config.yaml
head_dim: 32
d_mlp: 768
norm: "layernorm"
positions: "learned"
init_std_o: 0.00592
beta1: 0.9
lr_head: 0.00822
schedule: "wsd"
decay_shape: "linear"
seq_len: 1024
steps: 7348
MLP neurons of a small language model. Each row is named by its layer, matrix (up: input weights) and neuron, and shows model dimensions 0-127. Each number is 500 + 40 x the weight over its row's rms, rounded and kept within 0 to 999. Numbers have three digits each.
After each neuron's rows, "fires in" lists the words (lower case) most often at its 100 highest values on Wikipedia text that the model never trained on.

L2.up367:496402418473504507452487551516429558512449495453554517517392513500491492475510427412496446506510462515550501480527561439517550526444545390503457471551466460543522441555500531457480516498509482493513503529468446478517539532459544539494476485482469513535518512497488545545488481519500472505481514463421549519478469464506548515498529576536485390476509476533518495583507540534501511581522
fires in: "for", "formats"

L10.up353:565522483488452457562487522529510461443472485517571491492552489520470544421470425485479439530471530436553519519476504473501541471375455455555558500504533508470588536462438515491513542511459575488495528573498454552549429512543480567538558501533463469514490531492490522499476493517456513497449553551473499492514495468526419518557496506476474519503440544528558521524518544529568519547436
fires in: "a"

L8.up205:513482615461526467469484460507514436433529503596542577547364419529451506481528510478468513465570504441496532514485508495414488502491422449463518490542466431429585482453475482509460438496436432484494479486485479529477523538482464489486521555593502515440503491518468491442477482528477464524516511483423452569565508532451487542509528483494494516514459537509483496493565499469545554534532
fires in: "but", "had", "would"

L6.up411:494432482509500523502457605500446508438462456524512496564565462514504486466486494470442577418545485534525509564412498564511543496504563515520567460482466511504503399468510522515532495504540511496489613459514527481575470463445491550537440475569476492474491528503501512572485554513520451512487544460468509557422557523519523503482518519538484486526496515513542449517532525470492493578516
fires in: "early", "chief", "life", "piece", "lieutenant", "lone"

L11.up662:519499489480455432595447500563531497430517549471493462433564446478449471526528505515485494458464558509498453528549582569444463496503555465554595456461546503480456548542569453559495525519526498479503527473444517453498477513527529526471520501481560525450464524557477498522543384524563456556470498525546494437556472459577468473502459558451422468494492477458563495452479513486475470546467
fires in: "in", "of", "at", "the", "a"

L11.up685:510437524460577453538453557519549518453465450507515475482575495449535445478545511505421512488582524504483544502515495563544491456441528455478544519482518520499492472505527545522469538524522509495468550511463543522534543431506526479485579549469494440532523519526529615537485455491559479557424500455527460489571499595553478479488501542496516418470483477574486524547538489488494515492537
fires in: "of", "in"

L10.up46:524459469525527550436485507482466504506526426508548482494481451445444513489552483406478498509573491495456519390481472559537453438470564427510444500474558405451546599518505505499485468361491488536504524443454471439517516485597486499447557548535515525535533495514521525522484504455543446443527510450576509493471508445452452450474465547486478503488562480459513521545563550491495507507542
fires in: "first", "middle", "third", "second", "several", "damage"

L11.up559:485528477401437445500513525546516506449513480541478393532516462554473492435574527520432466514592500521546495424410571518540472475524544469465500467487464475561522540500494471545460521451405492426507520600519524497520517556514525499450527571543532482551509534514565499497527489532503514504485457453566451499455482549489472547540519483456501482517415487493516447529576496487509446459431
fires in: "as", "for", "and", "in", "a"

L5.up491:483362530434567494511502565575524438516478465482500451563466459460497484430483407534490496498565460433469515503494513525476517519500439521453532471461506520526503434484554532484466527433504480528481454412441479525517484525517430473531459495485538592511596533459496448545524447577465480541503479514509481569528519526524550459511482509442487542523489467559539512549583465489576514540486
fires in: "had", "with", "former", "iraq"

L5.up394:487506488534470505497489511468438456480495574506487376528497475560492500430486492473553504508495496567516489471521544480520508516551487557508472533490516496514500534472551546493501390468470462558445480608467511555535536451444573522540498500554511399522500521567475459447515551480520492498528449423578478437496483511481457536549502554522493477498447426496528471491549505452502490464475
fires in: "his", "this", "of", "that", "two", "her"

L11.up503:472422513516468566542518546500473432463479427492500489659437548475489522514455516542492524485516509459540485498486513461508501435446504517426545494492515513546523472502494466565520470527518473521489496525465501461536475487586495447475463493458527579531521395549470552451536502508485491474541530459507503530523484587463523552555514555469478528528567572524543528442509460430423464486527
fires in: "was", "after", "would", "could", "s", "daughter"

L2.up699:469526482487472506515524497480485494447539498499533508496464554478502492488485593488489544491440496441532510504454509458458490544548494487572556505537515513501495474428492459530584486510529491464419497489478545516550497535493469559459562486545480554471441533535490532573503472568519450479544469526456515538477549537400501576480474547440520449525482459540470500510504443582525490580538
fires in: "be", "began", "became", "because", "before", "treatment"

L10.up63:420508451488517547550515570493475534524494478519470463528460492505454532414467507511560484490448463486459460467445493522409559466501533504467497527532504520517580562519466583462547526446536458495506533499444481481501533525508500530479556516477424534487529601494509514477541456492510517457506446488468499494463520395581565539436416521573514522516561465480522419454510508490488481532476
fires in: "this", "which", "its", "originally", "original"

L10.up419:505560426535514497506493513462474507583562497545407514471541462498457501474535514543528552487509482461491453508484555591483538494510468539542428483536537455523519487525513485503467530473567486466504490531505508578544533514534440529516439494545522448488485618489539508450488480533526550478522554515523426480482459530548562502532472508542493477516480523510534547431468436512488455598447
fires in: "a", "then", "area", "type", "county", "of"

L9.up526:521493468475544481515484532481528488477471495600513462502550436607492461487453451505575462512458474440498507491555553445483527465519526463482479551531478505553461567448482502529430511529503507545517496459550538453527437457507439599456560540456458474477478542499486462507536504465487536537494566559488538542551531502481495490534442517512507557507541497431558473470502538478577545408527
fires in: "however", "signed", "outside", "passed", "to", "himself"

L2.up155:598468508497501563448515475484537525563584505488469625536461457476535503483487550524526500458535557472416496444535557453463494445503484524435465496476539449420439530533485514496511572528576490542519475550485499554582503462402436431504455431462486487492472525568500527485555510534563533519558475497507457460500462462467489506490450475465508483526514485488480510476530556379498436533428
fires in: "has", "have", "her"

L2.up63:560478521516545515523457589568442485555539516491543481547546445421508542504487530519533523468523483486523488547495547454474545441481527474460466479502499406529473510468505433552499579534522444498443441531534451547501471538491450439486447494580490436504455488497520514552448472473491502447510515478571514450560521442482518449563478584424481525529463486453511509576562569512516484456586
fires in: "at"

L11.up682:432496418437413499522467501519558583476540551494470404453520473520476462513444533557484528495473497519468584548490529540508559440509520526471508503462512482444542509534530473540494524524444482507431553577506499531559571421486451484510498456558558471493489473517455512513496439462479480466471445477567447489495524445512554503483520502499543487488520496485579498468476555545458474534469
fires in: "with", "by", "within"

L12.up177:489521484504509485460453546472504505509416440529474450491502475534519520431533497428538497498515506445511384495485510532444571475494400454578568487500541490463522558527435513466448472482470453562480514494524562554515485452462477540509485560498437555499466479472499496466502565584550476543489564508575496563536502560552514486573529489602519476526451523505523430575492512469501535533542
fires in: "of", "a", "than", "still", "an", "to"

L9.up523:508464505463510428491517566548459486564530507460517473514442517538490478462446527480504530511487514492470485529528500543521553496556524491464504490445548468505614614475422489486566439440508493486514568462492489508530493544563509509507557532506538428470496474487509479522543514495513539516527452434519398476472425552497490454455483466573543540493461443511532594397546452429521397508482
fires in: "her", "became", "him", "s", "his"

L12.up340:488534543578475504591470477510532522561520475484479478555506451462510499457521460521460557555569447488553486450499480511519507473529495498542411500566421496453526521518528497479445535500521467522520463485482524540496482458494462579456491456479450386475470532483480586490479532478509531443516527456552380484476476499459563590616486469464465444623560574498500524474478431569494546494498
fires in: "of", "a", "not"

L5.up185:479538390454537496327513521485508471489413531531482505510494514502472504488523551508509521512538484430524485474476499535478570516435523530476469502519461470477478502461544534487437519468471530555597557507502526517506503423490397482451529494528522454479468466557530572534491463458493540443544474572512562439511550539463538509545438493499482456609495502471468494541555524417563588536524
fires in: "one", "first", "six", "second"

L11.up686:514511493460506493505555521524508483482506515475528532533512517394457566461500497533498467489502509512449520481502581566474475491551483437471534423487504501499565500512570482468553477466439457467543492474444563480564451508504470511566488505432438482541520502511481493524478467536501487544538494502448494438447450473540432566465571521432421411453478517497542475468462476529463461433529
fires in: "at", "of", "staff", "magic"

L6.up604:480472377454548528454534483560490553549512453439553526525502469493437501553475476529547502478480478450492491501526546543420538548468479451499575500519508570547501517565471496442475479485517551419448503541481407518512535472513499499477513467570504515490450405487499456443583464482502508497552502448500476540460474560502397490541509476499560526456449478500524467499510463535486537481476
fires in: "the", "adventure", "their", "chronicle"

L11.up537:543428472484473502485516420620472533485440456522543592477475493489468510448500514473520489510536547508418508438468539514469475441507455486525469483525489564421474511506467522528559479475544520518529521448490462565524498492584439529514539566521513454465526571479431507540580469532477551523477547539494496558514497497508504507506421489515476566490491537486556477461459494482488449516418
fires in: "a", "awarded", "available"

L13.up465:495525516504529540525500537482498456518526557499633496524490440491530514447508430462554540556575473531559508459502497487450447505529506529469521475498474479488614552474522465520488508465426455523447494500469490473553519531496480471494421555504485454531477424541461493510472466485443571513478529548416474494489426468516556544517412516524493555588449459471518512543508466449543459545485
fires in: "or", "but", "the", "and", "original"

L11.up194:500456536466510507548535491450474567459546518515568431522538455586471516542478556536430489527532468536540537491409525476501572486469514489486525487394587515432533566501490549514488535411420521483504511478486470608514506532507518454518484463474505489505446499484533560508483485415499548545498489506465459528536524575507547440444544470495521550442495462515575512489520500465494474515510
fires in: "with", "a", "and", "senate"

L2.up87:464486425474482508539387537543562540498529529453510458516514473490491433531507504516489504521550492505503539527516552502468593520533506485530414501488472522532473460508514548476502536488456467514522530523506470578485540432493509451455517546538566379566498544448534470473506477517505587497509507521514535475477412533562499488490495483497470564482455462521510583503525473527564429567507
fires in: "with", "all", "allowed", "within", "interest"

L2.up431:507561541516560511393461530498460528551486487497506534475422499483472478558595536502480464433517503436487549525491526532528549431515476435520428473578446342449511483515435537425524516554486536469555518478498513545503459490501461452505498447486529511501471486438525487561554549524524606475476474540531594466501452517514490564489476480517483495534500527539418492483456519477531442497485
fires in: "has", "have"

L6.up585:524489457519516482484500499529541517519562459562541546453506502498539543519451468520429466491581465459472471516506493502499546458504429481603511514466474553427450537502504554456492525462513489474510549576460526545513514534468449441430518470535471483505516544538564532476453486473494596518468493474422451441406497515498541501555567461465407530521470532431463498423510465527509547508465
fires in: "a", "became", "an", "one", "the", "working"

L2.up630:573522474417515491539463502483471507476514520474545572468415540457446504529505424419473425552499458488479536496526544531533518513496531464496523414492485503470579482505548464490566564419539462471508417499472458543515490547500463471519533547514538513486444512491537479527511518451486561553527495557476530471522463367530442509511560497525494430491465515401474469527524549584504493484569
fires in: "by", "for", "with"

L5.up430:479479487499506522473412496494545505542485452512492518457463520449484499506537480503553508568542496469421495575547533439534548455497541452430437549484537497419501472502495514424460541440475499492553532516503494514522502494467454440462447495621472493470492473544520497542500487385558459475536451471515566526450453451495555506534519503461506470593520486499563533560525504463490477439451
fires in: "has", "have", "appointed", "well", "had", "high"

L2.up574:561509450552537464498509492488448431458505555477536518483525535507523479452513491521497498497499479455496471503521509547541479545487478462499567486466592510497440468514554523475482498506491531466482496432450559483501501537566540499441513535557475551497491463489502453485548412511467491503498520536525449474483532488491439573581511521471518532443474539512366527543519553506520478488495
fires in: "such", "became", "including", "much", "because"

L11.up648:552548584474452520531428519441502516481578475538477480504552513534464530516526433503450461544478464606507506500548524560485469530434494454444487523462490515451556506535423469492509533487528510560508549574469451583499499442461468538483504459463499477574594472509445580516564509446450493505552487492500497501470489483599472534525466493496484521476495520499499467498514506527500387542452
fires in: "a"

L11.up410:466458472527453477456458476502552488537521459466539481493464498509471529442525545456496506517529501491497520490506507432440485564614502512518459517439399501482575525476503543520503466417512480516488489538465484511476567538422524459470495492511455529480443500487552518485553497533463483523476522535508480545475560468572490558523490537566552553577620492510474472428484510576445531599410
fires in: "this", "his", "other", "original", "their"

L11.up126:485478592615511501553523462460584518534492516488513483511539479483507501514502505491515413451511435461511506497462535544473482492508477490538517515510430568467512519485508553537446521512478484536445519460453479519468537549530504520435513484498512467485548463508470564560444513457601504505529484493450484510539492502549514433502504523541383494480525493445613471467520548550475501436433
fires in: "the", "in", "of", "a", "at", "are"

L11.up597:544458518515545513519463472557569605475523521444450515531539484517556506484477542513486490499510521505520530536499569461445511507583547502505480443463536488547462488481514495599449552569483500512538508458391465522479431498466520490433486443518502471557492476543493468519522506429493500529469510493474447453441537473542553459482578520476477471583531493480521510544478541517510477429470
fires in: "at", "among"

L5.up43:496389483497457513442498474533452494477468445564562539517419507516484576481501500488428513478460507505474564493497485482435500586468454543483509457529525441524520488449519513521503511515504500432515526456486515465559489559458472486497481469629527517488501531524515506570490570486529478500486552437483507510495595542497526578497497435615508553499534494457579527548524474474499451510534
fires in: "it", "he", "they", "have", "is", "had"